Weights of a small transformer language model.
Size: 6 heads of 32, 7.6M parameters.
Training: a variant of Muon for these matrices, 277M tokens, 4221 steps.
MLP neurons of a small language model. Each row is named by its layer, matrix (down: output weights) and neuron, and shows model dimensions 0-191. Each number is 128 + 24 x the weight over its row's rms, rounded and kept within 0 to 255. Numbers have three digits each. A neuron's up and down rows have the sign that makes its largest values positive.
After each neuron's rows, "fires before" lists the tokens most often just after its 100 highest values on Wikipedia text that the model never trained on.

L4.down389:148165144160099128129130157143098149106165150158108157097112124101167134104118100116145113137143119177128090152108113118128140149149136096091140127170160114134141141154141139089145108113120114145154143126174161108118086142109121159074139114139126144105126097126124169088134058145184121101110140131125144120122127127116141099124165131132077154144198160117152127132153099068089123135119127147126190161135123123116129106132109129142169141135119150111101159144143120102139108134120121114132119104112161145139128129098169173141109077122144117115118165151099150117094133177142136153
fires before: "s", " |", "="

L4.down267:114131127107125126107117119122140149138135141163090104123157112117110145124126127146092141123101090168109149119059157156082137154098104089145133103083126136143119092114131113124137149089127105097098131134147164133153135097116135158136118114130156085116170105140106101091121149104138146157129160117176123110101127106159081168082130119144132145103146107153073103110088103099114118124125116132120120120108137091106161131117108138134155114168131133137109152120097110142121157136125106118182110147121118155160098165139094129133160064140127152088154120080130185125121085102132149096
fires before: "="

L7.down113:119151095138123164082151142146149120138163152151104123119104107127120110117127117135123100132159167153123167132098145131116133207128146148137126154107168147189155138172129133117128149150144098102119095107137142135121133103126117075111151093092145141124146156170145125104156131121115123101139172165180138110120131115142140140131124134172125123100155144155100120138140071129158092098163087145110092117172130161096129133101081115112141124110116123137093137141098132120116166104131117139115098095108113111134098131077135109118113158142126135169141118117144190083110185128135133138
fires before: ".", "\n", "\"", "\n\n"

L7.down102:156115156147103094099098134136136126150124101143106105102048129121115132136124112147159125111124095123110103100114130136130137117152123119136111149165152161157151127127131153123129125153166142176146119148101152095140121098133147142144158123131114126168108079107138119091080094125124192090110154142088132152120094138101150163135137170146115092156151120096132155123131079135137092133160149127127121117126138127110133122117132127153093143142157100116117158154141138091125173094127193157135126091125160130174109107081105097108129172089151147144122131126121058130121119153161141119
fires before: "-", "\n", " |", " station"

L5.down15:122079181131116192124137078164131151140140188176149125131093126124125130105145093098162115111123174167118124158120099120151114140107101116141142112116185113126129143133104125145129110148163131137139116121127112140158124096156120074117100152139107130144115135137119131141108120196120135140147138126140151166102135088145157139126153135081115104124159128136195093171108091121093147100157077123133158142131129110102149135098108111116164131109111141088138113113130139106124133173111091128102106130140133145123095136120121095132141126086144143135099143116135175129085099162145124089
fires before: "s"

L7.down14:138137179128114120158098112129140112130083158069084141130147135111125112064156111107126098132113108097089117169084154123141146184100144137118155162144113134129096139110124103155094131146140133106144160126149102138159166102099087110116148151132127145135112101108139105166142134146090146153112172121087087134137162126091141073070091125117115135133110137122123140111118186127112126177082147147119133162147128136106091122123132141117113112116128123122163129130162114133154140160151141151151142128102142125139162150098104079157102099117143125124119152120123129162098134080136104152
fires before: "-", "|"

L7.down416:078135140104140137125185075138152100084143149093146118124134119177139116165114159098131144169096104156143145129143156126139119126109118117126130132123084155152118158128121130128132141143156127123139151104155124087167146136152140085094149130149132171122159118158097097148088127119150157173128117093123130119139120108097120130084108149103088177146139147135121132133166105101124096168115197131114168102176148086126136141092103130104138099099134154107140124101152125126135130190112180140141165113127106085106113099118134118161149121116110172123128116114124167121117127139143147135
fires before: "-", "|", " Succeeded"

L7.down207:146130112095141139125115110148070152130133122102169121154114087135121141120162130145096117168098118097099117140155122117118133215140139099110101093172183098141102128087137129157117109078104098150161156115135126087142109132136121178123107140136111147154101118163112139124118122117129127101154133149123134128124102095081141122152134113120100170101119138160121071141116119185123134132178116163125124132126118130129106082124105131164121137126134109110137121137145114102152150115097121112127177163104105113129144174100146149162131098130080149112126113143111121156110107064104148117
fires before: ",", " that", " the", " \""

L5.down18:141178146139135152146137120118113128094160130120108102134082128112108137138133139093154139111124131083138121114122113172135094255152142122157129093159154104099153111118149133106175112141096178124114132171134151158140145113124113118123124101136136145159131125109113076108113119105085122126153137103134131120136122115139095133129138156113108117115127145132082096112179146116134110105131145111099118130109106109118119109089095124146125124134098116131121128139090103141103094131142146102139139100166101113150085126103114152186122165108126121137155127076133169092143144164112131135
fires before: "-", " the"

L4.down89:167117155136108165116091107137159146131161118087171086139092115126116116106136136114113137144142138171119107147120121091136167174110109145089088093120123170157156147127140120111111121100168103113100162134166136082073131150159131136122098112115124132120132100115146090150161113121104163152145080118108135109102110141127123123146150133138141145127135089152121168124132107120162124179168128145119142149151100163134110169120119101112151150131142164131119117170114102109091102105151098106092118108158154134109098150134126099191123141161100183131108100132126114101127127141148182135
fires before: "-", "\n", "="

L7.down450:172087107153133128071153128160115154121122116160167124164118109155114158149137140117174122114115081166104092132134162110108150015124098136130134148119101137121125146151115140117120114153105140191145119148167104098131146106131129157106119103128110123137138123118114109140134087116143139100121100099100119128146090124130136116094115151139134130134127134129122141132142147156130122118129145124113150161168156162116123170140088098081176120120104142118142087147078139079139154141095139133096190123178147131138148135100130134106109098103147126134111123116105137103136115135158149157
fires before: "-", "|"

L7.down319:152110169111136144115168152140117130121152114153158123110182121092117097157107177143160129132145115121090152114127141122100136142189130152153102154127111101143127109159132089149155119134083175132108084147141127091160088126150128102100128102123121160159126137122133099142126118121123154164147139128150063148122151109088080128141127148135138151148077138142121143163122149151161071139128130098123120139184141135156094104143161113090136127134171136124090144140118134126129121133177165101093114108160143155148141174119134124119119085154128106125076167125146114115144142138094118123
fires before: "'", "-"

L5.down273:118131142138130156100167121148140161117160124129121071132139113123106129125121123128100099104141140142142122154095140119138161125157157103097135113126143167175116120093098096123136141146131154146101137119119137173119169170117148118189130100121147103122147143172133121114117123112114106159136131128101119125127132124115135177134189134163154121146216194154156119162086124126180111147072124142159104147140108072120127111151157152140155179133116108125106134146167156122127136129131131109120182119120131087131151127100115142077168119104126151103139116130110107115119097143137140131
fires before: "-", "\n", ":"

L5.down205:130128129123097140102136120154095148110132116112116117095074096133143188142179158123133114115121087136112120170131134098135115136111112124151099106103136165140137126136152134113129140125135151081127122143139160067135128104115112067138136105104163133140096109122172130121076124170141149101109147113149170103149121129125104113144136133113142120080143137141084120168139149143117140135112098118091133177138110127131117153151115083141153138129080158145082078118191164093116122115101140105083110119136148087152127128086131139099104142135134106136143094097161099158155107142123151114
fires before: "-"

L5.down452:153142145137087162151143127138130116090101149080172107108103146114137137181075111143139174104124134112127141141116087138114141073142139103092130104107136114135119089111142160180125131189127105131099149122117141104130127130096129123120119120128112147108145115123154115125150154109095146141125082196118101103141119119126138128126176121124141128103141137106157132117133173140151107127113114130142131126134137142102122130141131203150106144134099172180139119154096139141143105115152130147144124126157104092100168079190103115106098147113118058138125112114092120092137107156130139141
fires before: ",", "\n", "(", "\n "

L7.down248:101121144111137137113093148140132139139150149097145140126125158131118095102119120096115105158092131082097108096108137115144123096129129188114132109138099137110084144153138117126137155114155121135131100135123118159141160137148099128105114110166078102147128104166137133133123095172090137064119162119126079127080064149131141132132161151154107102124111110105127101120129154124096145129139145112126090153120123128150121126156104150123128154129125069146126109151084092115076134132107109144103093165084135091101136132095176157115147096143117160123108104094162098150082126128168120106
fires before: ")", " (", "\n", ".", "\n\n", ";"

L4.down223:118146120140119096125166128098143112141117160094127166160131152158114102108143139117147136157148124130134090171109061164103115100155102111103151107119175118123101136121129099147148156090139157157144108111077138131119102085127125151129137134140200116113109145106117141116122136132142140142137122138102121151109148095103095108109120125095123165137117142157153082112132115141167086113192156125171116103116106132164169128154119141117168148110131117129113124141127137132104157075136133155149136125150094158171159145149121162107142161125136136162089155095138125115163141122101064108
fires before: "\n", "\n\n", "="

L5.down47:099114156133112110074149092150123131125114090141111127115120145145111125136130139111146079117131102188143086128120127130125122082151133122119124109088154151151157169161165102111155121119108123109136178141115136134115112127114136121136119153167128120123121076193144088133120103116114122154108108128101096121135141181113102096145142161184130175143147057148133122111167087092117126129151147166087138136100096141103134114108129131122120123139138109113139098154108115129111150105169145134090122164115156151118137132132163144154133159057112138119105114140117182101138123162113103130
fires before: "\n", "-", " Born", "ensive", " |", ":"

L7.down490:180114183091161171110112093159129129130086101127109114163179127115125120125123174142148157114110096122152163135066118151156102099119138112161157109114125173119094117081094139107116142166097186121134142119146117171166123141098135162169075148140158093110127117104148132128152116099139135124150167119117154139189104142118133150153125131148126134122150111131133139134133128110101110118140119120133164132057125092095092124136143115161135091136151147165153163100155127145144131114135095119138135137115143136122175147131112094142127162141157118112136110139101131122102147139104122111
fires before: "="

L5.down202:113141130081169148109102118148128124130114124103145147128064108136120139136144101148133116066097125114152122113099117143113173114131180183096104115102096158153111143082131121115129117093086137125136090106087115132153107152107110153129136139100094118084126159135108143080102127141134132129162073118122103099120108088112097122140160132111148096138145129096168171139152143129100114131096135135127124093160159137113145129136166116124140090142117093136100115102124150098100134168139122117120116125121090094085161092143087081145082109175141141111129108117121140133137117163107105137
fires before: "=", "\n"

L4.down367:164171098107129128095154135094106133125115132150135132151103097109129095164147142121101128116134116102134084151147151131057120054100125115145127115209129119122120123116112110086143102141125153148131112150157090114104161102138109136115161139144127111164125102142119160101142123068138121112111124152111140126129130148161142163104142107143133104106133161158131121157131117128096127154088136129124114161147150086122166129117129125163143125128106149093140154120172126111122182131162177161159153094141127108115118117125101111143137104135145151119128128164094154106182171125069143114
fires before: "-", "t", "s"

L4.down302:138133157146110134126137152123116153164154114108113099163134132146116097113119133105151121100120147198087152156112141075136154211136117148127145151136110096132111177125105110124173108140151119125088150139112153127075181123148108191123158128126126118121132111171145101144135113140178123118090153105138138128137154074115116165143139101127134097105120138126129128125126140132128177156117116134190104110137117145132127116127077144148156129130134095135137134121126171080163109106129100091125148098121147147096088131121116151106122122093111156082144108106110099104152138133099126129
fires before: "\n", "\n\n", "="

L7.down5:107103157139105134101075142098134132143139102066116130124130118149154111127150108147141132137114116144157123119144109109148104024127110133099112161135148137159094128137130082130090191113149140128093127129099117122134136153089121126156148092172114105162102144109096116135110137166176135114136187112109126114142113125144125083117165126170095102139156129198140126132160135113103124123103112118131109143169138131179132140105134138093134121137120131077158138143155142118096155122101146144173129148134112135150128179112145145115145126142112119132096142146151144096123133148140159094
fires before: "\n\n", "="

L7.down497:125099131175163060117154122156133117115141123156181131138120082171140102114117123120146127110125172124139112139136109104138136016106144129126114131118144139122122143143117120149093097132113115112095173110118111141097179174166088078145142137169140124121134156144132149165164162092197131098144122121128117146131130153129107110128109112142140162141121121111116158102155093090140160162126097145119118121140204128158111151136141140093139108146114128136151158129151147097134131129135134141158155141088134136104123112115121154135115103126128135116148099117123140132167148117145108112
fires before: "1", "3", "2", "6", "0", "year"

L7.down26:096123143116139148133151098136150094123193127105142117132119149152118112146110136125117126122105108112118115087121128112153138229086116115088174107111101159149195094137109173126119157123127120104131133130156106073163112166152107097132136106094117077076159111141113117116140112148100137159092114159147140131110175128157149123136167105133121143122147153089172145136126170147128133146095144112170122165152112149141150097121123140125103149136094127133148132116145154161185162127143136128108130136125133161122109100164129136114136150148150113123118139123136160131122128115076114130
fires before: ".", " by", " in", " and", ","

L7.down483:123147151137157113071130099069109102114089162111088150105129115131112169170108112156082115136156153125113153129133131118095156189138116103136092126112115145076141104114137165128177097125175136162080097154141155129110115143125072140112135136116129089158142114160126121119108136109125114106144159147079119105154123136117144157117144145140151115112128171120108161158141138113092134118139129135122135133158108139106145130142144075151129132130178096124119118141116126107158100100144138103127167128142138149114123098184138169142123121107097128096126108173104154119091121158117174110
fires before: "-"

L5.down332:145137120104089082146111110073114152117174161158172155142103153113133161092137134095082105118128138164150110173144124156128120107131125118153138107106153148119120146108124122134142165089118111106092144138107080122104128087119131132141127134085107149135125121101143136132133141155139143140135161111130135116105135146107096114135138121119100125186128160088095137126102111132102164138128106112127153167112158082081123145086094154157145138120107123088138133144128112127093118171116168116156121121192173108122187118081127143108098096127149125129095150183111102140130105159106137121
fires before: "s", "-"

L4.down337:114100114046172151147151114154105125118171132135106169148143112120171113163132121158127117082108091150100113113126135097124075141120115149119158120132116125124093126131090115167139156133116147124113144119127133102116099129160130120132092191126133153139133083142138161177084134119163111071101131125144140134136162141150199099109122182143122082110126089119140131104139148129155110114120126109132136132132177107134108126135091099117139138143145131127132142131136172122131144124106113079129118138123132123097094155148089121184128118103149092110147110165095149097099125113154125144
fires before: "="

L5.down479:124100136100144100127141111125163107098097122138104160143126104158108092115133115115149128160172138135152103101194109119172137161136109168101142128160162130139133127129089121153124106141118171146127121116094097138120126108153133134124122120134090130107152128138120089182176140112139110126077159080118148167173150144097147116126091190154117145133135127116175119117185156105124120141120072083155117116116170146140108126155122138165119135124140165117125133153092127133134155148170095141137073125133084137143115150120169107148136116098162134084139136117114152120159141136119131151
fires before: "="

L5.down10:120116127156135133122101121128122152140146067107120130147175108158132139136106120102078163072129144110119074108104152125098147053120113093127103130128154114098120161147139141151146111153084105175118111124099142128082119130150131120120133110116134094120115120116086169128134119114143161160118121166083126133133127172178132137093127112113086086073106124183104114128155147131147125107137100064146117176126122120144127118111110128145141168129093151131130147154144114136127121128161143116113094125160079170125100161145130082158126108119139113129118153131125091112119122110124110150
fires before: "=", "\n\n", "on", " II", " I"

L7.down186:141156109097119135094095130098169167119111077124116134095112174122113091123131144120103143124092082120123179137147186107120134158141112099112133116130139119132119113129133145142111086139173136130101167123132161126152150149118085104119102172135104135147101113123093149156174155138160127099152119143115131144117093128187123171129146150158149097157109117091107123117090141123158092136074120152065112147203161103132153138140142126107134130104135130128128147117110097115125153132156164168133124129135124125150153115125120066105140142096135129122127159139119121119086164115129128103
fires before: "s", "ing"

L7.down290:125111166132149113121142130115114109098135110144141127107147179122110151127089077137078096138165110100092083143154149120123153134133115109145143134152139177123107134092127161127161098127083112143137073124170155117132078116117150136155139144107145113139093134082119132119121144133102098122102124108116144131141156107146118110147101121105125125077141139135151170135150160187131163155123106137119183145092102143142125134146160107138135128086086156136150181119158157116134126149121155141137166150128175108114105140139149137216120099116121152149117094119130092144139104129135099117
fires before: "|"

L4.down125:124108116116106098147172116134122111149139103149134141131130100177135101106161117122130130155125126133113127114145139156109140162153113127117150157122113135116076133147150113132106146120126117109113110138124122098134085167173165109142078117141158162154170150140090117170136125143123168142127108132148160100052144139169119131099143127138132136097133129128108152097142211126122074141165129137161120136151114159099120163187100153115140156144102102114120127121143126169116127102117068107137177139111157127119151101165133140125147124145106137135110155134110096074110143138165087098
fires before: "\n", "\n\n", "=", ",", " and"

L7.down268:138129118137115067129119137132157085153104123146138107114103135151117121141155126093124152129150118076098157136098132120129150199117125104114141132129098122152134109145099114124110119122113129124148170127111144089114158154145153078156088140120140131136206106112125125124135134117111144105087146145160160163119129119144116128133127128107123135122117117144091133113109132106125144169130161178125099129235094112091092137107135135141160138136120121114136101133100100189166134139152141148139120132070153162129139126143119083166124096144137118130147175127113111149139150133113168107
fires before: "-", "=", "|", ","

L4.down148:160124103125145124144113106116097127104115141087126127141166084090106174196166100128121143111084102144114166112131138172151143055116128124120113111170095089125165140095110130166151118151080142150148138184158139129128095134122101128113155112096104146141167124092128136128135152075084153122123150178141153104131154131172082123115104138157101126111132107137154075137158128155141129133079143109121156081112117115110106141120137131123130119097103125149146100121151104140136116122125173120134097117132120118151106125135138128147118166145116123088134106100141096103107110154119117134
fires before: "=", "\n", "\n\n"

L5.down403:170098132156130183074140120129123110106109096128163096100104130185153103137114151139164120132098149105130164072139123132149129100143144115132139130157137145179139100131152152134105149148146126121137140122115126094143122110145114128162130096127078124050116139084126149134131131132100148106136163132121183124099151103129095147127148130170120141152134172152126142113159095092167164124129179114114086121131146086130149151134147128098118121138127127157093096135084117141187162108147141159108160145126135117138114160088143158114132150072123121113141108134123116134125113128095115100
fires before: " |", ".", "2", "1"

L7.down335:095126125146120101180188132125125139123129153138132140125144101077144138156124132114167144177139162106108111150129111164094136135133145145143162143138129143125125140138150124125080139149115136115126107154146153148120115143097135128127129140121114119122114141122112134055115112122135130126093165145074118114152130096091163120079119142103106135125114134139119175131184131130097075105166120051078130132121180145124116165106100114134120097168147130111117096152124109142150127127137130104121165107104128148160113127129099155104133176139138088129089117088168162136070161126108119136
fires before: " a", " the", "=", " \"", " an"

L7.down426:113152135125084098173124154144094103122149151148111120135153130109084151134112135099138128152162130084115097149134103168119125233131106129147112124168107128075130139134112131110148112141107142107112112145109080106101142149129090131113112135088154096151161093080123094189145098105127120143134134156123125074110132105144150163143121153140072134148094118193135154110112157122127110153091138103149107134157145161132133108122120138116116119182139135121120129152123153133131103132140097105122140161187147120113098136150142126161137126121131122115114137125148095151125167138126126150
fires before: "-"

L5.down52:121130146120119121138160138164096089145095097149150164166113087109159166144126130087117137109141106130131121135123155134150098124109085130130102141073147117114144108124139174126135105116134113145127088168112099117123129115177115135136199082132177136087121117150128145142126092094161113164075096063138114143163128124151152121085116123113176131171111160110100146134121137122091130127109120113114088100076153121108129133161139109102128136124152120119094120129174181095106112089141111163129142131134159078094116116114123144133114108108163147117121118151115111133126143121130121132
fires before: "-"

L7.down63:114134090136120158109184155099118142178148105105109120106174081160138146148145121093090129124146112114125138113119180115093111143135138114158100134164119099143113151075097132118126127149124087147160147115115092126127110111113127138118107145099132146142127061160130160153112151084098135145123171144135082123142124096132108117114104102130080103141112110125146122112117121088169112109099109168127152103130163125128119127177147106136124111130147124104100107135105078116098093161126118120168108146156139084106099153106121171146127115125095123112104078130147113107123164131145098080
fires before: "\n\n", " The", " He", " In", " On", " After"

L5.down300:082094151090162169152125113145133133084151170123111123131146140135148134119142124116094112092091091087142148104154175163153157106150115137115163053139099133149166136113110095150103113134110089106117116134153105133117133136146097103106138196147105102121109134135161172118101126101154116072137121130129123065146115087124157123144125138103171157145132138120160135085146126130106080130100113119094140113110137147145132162109095114124151126104155093117123171110122172114129131156107153104110116138103116105114078151116125136134122085125146130100101124097131135136131106132148114109
fires before: "="

L7.down205:110139096152156129108119099126106108156106135115125117139093149194080108169139092123120122108138098167098141134122125106134175129145142142099129118098142113166119107091109090182078120151118123114132162131156141133170150127137164182166130095118096111099078102155130160128112159136149126161102140143132124132089122087149114153130173150122127180125157132146132146106116112131156159130161135164140085147137172139142124161139154172103121156162096130113129124116130096132133123131106128107099082171146078138143111109116139130114126134128115136132140094138119119109172095135167147095
fires before: "="

L7.down394:071145097121128154110134096121107132130136107088086121112120107091144117124164124112138123089144134155134133120121124156099113198120121130163097174155083115110098121096142120177098123162115155153136098104116137108077195136126091157090129129140119148142150138182130142108154133134135148140140100108154126137111120113172134146134128130147122138131148067122115139136127131142110130119142107139117148118188086131142124109110102115160091149105106170163100123130127112137129154154087125129080123100151131114154104194129159162178124145124122115107124111127140166093160107128160133131
fires before: "\n", "\n\n"

L4.down26:130168149152120112102126130187145167131096123167156110147119111162094138135165133119149111147169093143123117075152107138163096152151112106099161128120110146179117104123159109135132158124112122093138111108180123129125142128088121092175113132123145138107119092129120148149118118119095114158155157155121162087142106114151124124085127097130088165089123151101113135102140080116156125089165149132148109170159121168149083120113149145138121112137120138124107133099127118108149176093149128186114086135183126141120144116106098125140158151104172125104148105116118137128159138139137142142
fires before: "\n", "\n\n"

L7.down256:139139111116146081122087118098139150101162082122170151075151093113102157097130099106111138118132152141109132141141121140102108078112117118134106147115108173139124122153162104114150163160112130118155144123109091159145089117165099129110081104120101131082136163120094150120160131117129098124154120141079150138118166114149154144147134120128140096115146130123118142132161174066083140109119127118108124104114095140137128119140138119107187123089154155114154136106175160166156116098179147114121145141148093186114112138136113097120119143146126152092140119174133148138119142127127086136
fires before: "=", " |"

L7.down489:138166135118133096093122085143149131174156105120133126159145124123161169153105137086117118145143142111155120118152156120115137230166107113121128158087144096153118157156086123135139149148127110121097115122085127107135132127136110132111143126127116113107098135117164112161129120112120122123127146151141120105125145125074167150175099126099067129134114157131107144116145127140128158144151134114121129129002091147113140111095124126141129120141133102160136100124106136144136074125134144149135132099162124092112113141108136131164139107123118116130109115159129134112166129168159111133
fires before: ",", " to", " he", " the", " until"

L7.down485:104131108147122143125109116159131135131109112115161129158129116151120113102094136120113150150096146107116144146121087096106108076122139160124166119120157124137124129129102125108138147093134075108166140071101142120145125079099151105141140111125126144107112159171125156134144114111148103172119163182119115142104155132121098147139140111104165135110118098149079097105111187103110146114106119114126145127109158103107168089111117106148132122137117096140151131157077120144132134096139115077135106158168165102109184138149147108155144164115080113166121096154167142136124164140099098089
fires before: "\n\n", "=", " of"

L7.down322:114143126095091105132119083119162113161139078120148129098123137113124147113125134140153170097126139116104128154127126141113162093172086109080124118138144122139123109129163144128154162128112168120116141122110109109147098082096077121147091127162177108118102117100143164138114121130119170177143119170094132139110146128125096116141144097179100108125157127185111139090113139157125110104143131144187104144102120159143117139113157172156142124134151132133140133148127151084139155148103115128137143125166141181133176070147131099093151161121128121126134144125111116096124150142160153088
fires before: "="

L4.down419:117183153144137153120118125121090107125127164075131115102127169111159126092098121112086150142120137107142107119015129157143135165106147105163128123144116188131095150120138164139121111147123125124121094115117095108083126119143156087122128124126142129143154116136109064135093119125113143124142151121114126147165140183088125156126149140117142137141134135121135125160103087122131136114127099097125107210088111138140117091127133099121140124119128144156172129103136124147143137112111140123115144134141141169087128101131135138138116126101120127118149156126197118090105123110150111158
fires before: "on", "=", "ve", "ona", "\n", "ons"

L7.down424:107155142121160132131158089128150124130108162135090134132120127160117115120108154124106135174155099119130129143143166145149127062186110151111128140160128140109126106124136150140095102088144176135122120120080166123119132143143132112102145099135117148119110074125104086152116121158149117130114153133141142113112159197138179066115135121143143103160136116090101127162111116104154071132145093169138148145088140133142126101085133138131102088148169133142111126145136149174126099126165149135073109157103114137107130174108129078100116107124110147129100142124133110117106126115144112106
fires before: "-"

L7.down48:159117117186138116155140127156154117136092126134140138138137135171065152170162134088131160140121152149091103127144145131134107123098133126123140095168100108163107113126096171165154106116129120108178127135107118168127201135128136139121116093105131131161154093133142118158130108164165173171104137120087121140111081114164092138165113149147142150097147099143125094112131183106115153127135123119147106136142150117123160149126121116079124100130095116149118120177149103096115107063153161139110131117115109127136151111150145157134126126136139163117182121138128118133100125121130099112
fires before: "="

L5.down506:136153094121102076114144146101105128104114122113152121140105129084146092147129124121110141123114115115160121112157122147128093086137127116132151109119111167134110106165149096113156133114138113109105152097118125134127133101169094149139150144124147163157102125165077156116112093127121126105063149109097105146169187134139138148106097136123137115139080132116110105152134139189131164131084158119100106165147107156111135161151149141119081142148109091157139112138129141141104138066115106145107137160127071141111147112131133111148120129186126137146130163131165098161127147084083122122
fires before: " |", ",", "\n", " =", "\n\n"

L7.down461:104133165134162102139098113123148119110139116120094186152123112090147070083139124130094098156099119107114098135123170101132142166086125121133184171125136149167143161130130150125117173142118157137104162133078124122136156141134080131146135143172137151092127132114148071103144160082103142124097143118106107087118117118120125154135151122118155108122118088089109088092126160133151127111135118093124126136157128114133122123107137115160114163091093103151150115159110138103115159076124167105110106135156111135071100113148111128131140133140123114133129141066109108143122119112157147131
fires before: "=", "\n", "68"

L5.down76:088133162134125174109109109124157099149136112181117169103126116127105086165169093098098091102159160123125110106133123107127143108064145126174098161116136126120119142082180131133104124145140138111127112143123137156119132094161088141155126161082133122148153126143122123145120106168117112143185117179173113132145143141138130188170127161158131124082150153145094145122114179164126097141146150117128155124153134142132144120100176115148172120106132115134148091135110130144145129105159123134119133150116126141112116200114103132159122123127167095155152117129117126119127131129117120136
fires before: "="

L5.down343:113088110129151126130126146145135116096139127098168111145117151107107122133113150144127072126132135132133147103170112113130085173180153115140120098140143158139107109136117147151095090131123139107141090134164146161146112122108143138152189113116113129107138095181123135137104088139172142138150129118132146117138141088114165101109141126147143117148139198168096090122126131122136163131111127141124141126202149160146146107122154149162126099106094146144155148163119157146151169113083065082121108135105104103139121149131122098147108114113125111080113134087124131085122112089114128151
fires before: ")", "\n", "s", " =", "=", " ("

L5.down100:105105166114154114123113145106145108100161127119137110114160085145106143123128152081116110110192152079097108117126096096121073213131099172115153137101106092104124169128096136132146153159127141124138126163103156117127138099109105157143124101154115129120159097136140134156134112107080084129114134140136088104147142170097147104149122132138177159141137132168140131109136145145133125112164163127184120136146163141144142090161121138132135109126112072169136119151127160113116130115114121140140113118132110125131139101153122128116149139150131148118122128098170148133100128065102162098
fires before: ".", ",", "\n", " in"

L5.down61:165129154136129087099162099107148119162113094168099136099118124087122148089142156127113117124156130135142161126103139136098111098099102146127165162185112141122141083112105145134148120173109115126145136121136144137143131149105131147144118148148159122156135159168148124147128124118171117153122114137115097088179118148119097117116101121136146130157166164127077142161106157143134138146120159114126113122154126124128107135110184169129112108105156172093172114119122141074199078131124138103111089172134078123103117149118124130123137102154121101125129139131132121099129123156087072121
fires before: "-"

L7.down397:126163160132114132125117133071130099162131121131145114118117165135130141112118120117142126101118090130133158123120109138144081077143171124111130142085132134163169116130165147139119071123171165104110102114142116152126113121126104152155111106131145127080090148108125118152173114126112188123138151116124160130141146142145122163118152136136147097108129124140107147160172137161111114114132151127074146138097123140154181150159130129119069099131153102094120127131159133129172096119113149097116100161142101139056167150098161115087079127133138143179138096115113138112098119129144125118
fires before: "-", " Born"

L5.down226:115099105132099197149110122092123147082127112141112142121128104135149126099172096134146122124126141135153134167125179111134107253108120086103144148097131154169148152085104112160171148158119110137140136121149127109127139162112128151133136147101150116158154101181116130131106125143159133133142133141131094157107118121130122136126168105107141149131129096089123124123119139119128106125094140103154138099121121166130143125130139113131113136134155155129110099126100120107161109123082139142143115098146122101172072109127108100118140121072150145105113155105124165112120085171150131132
fires before: "\n", "\n\n", " The", " She"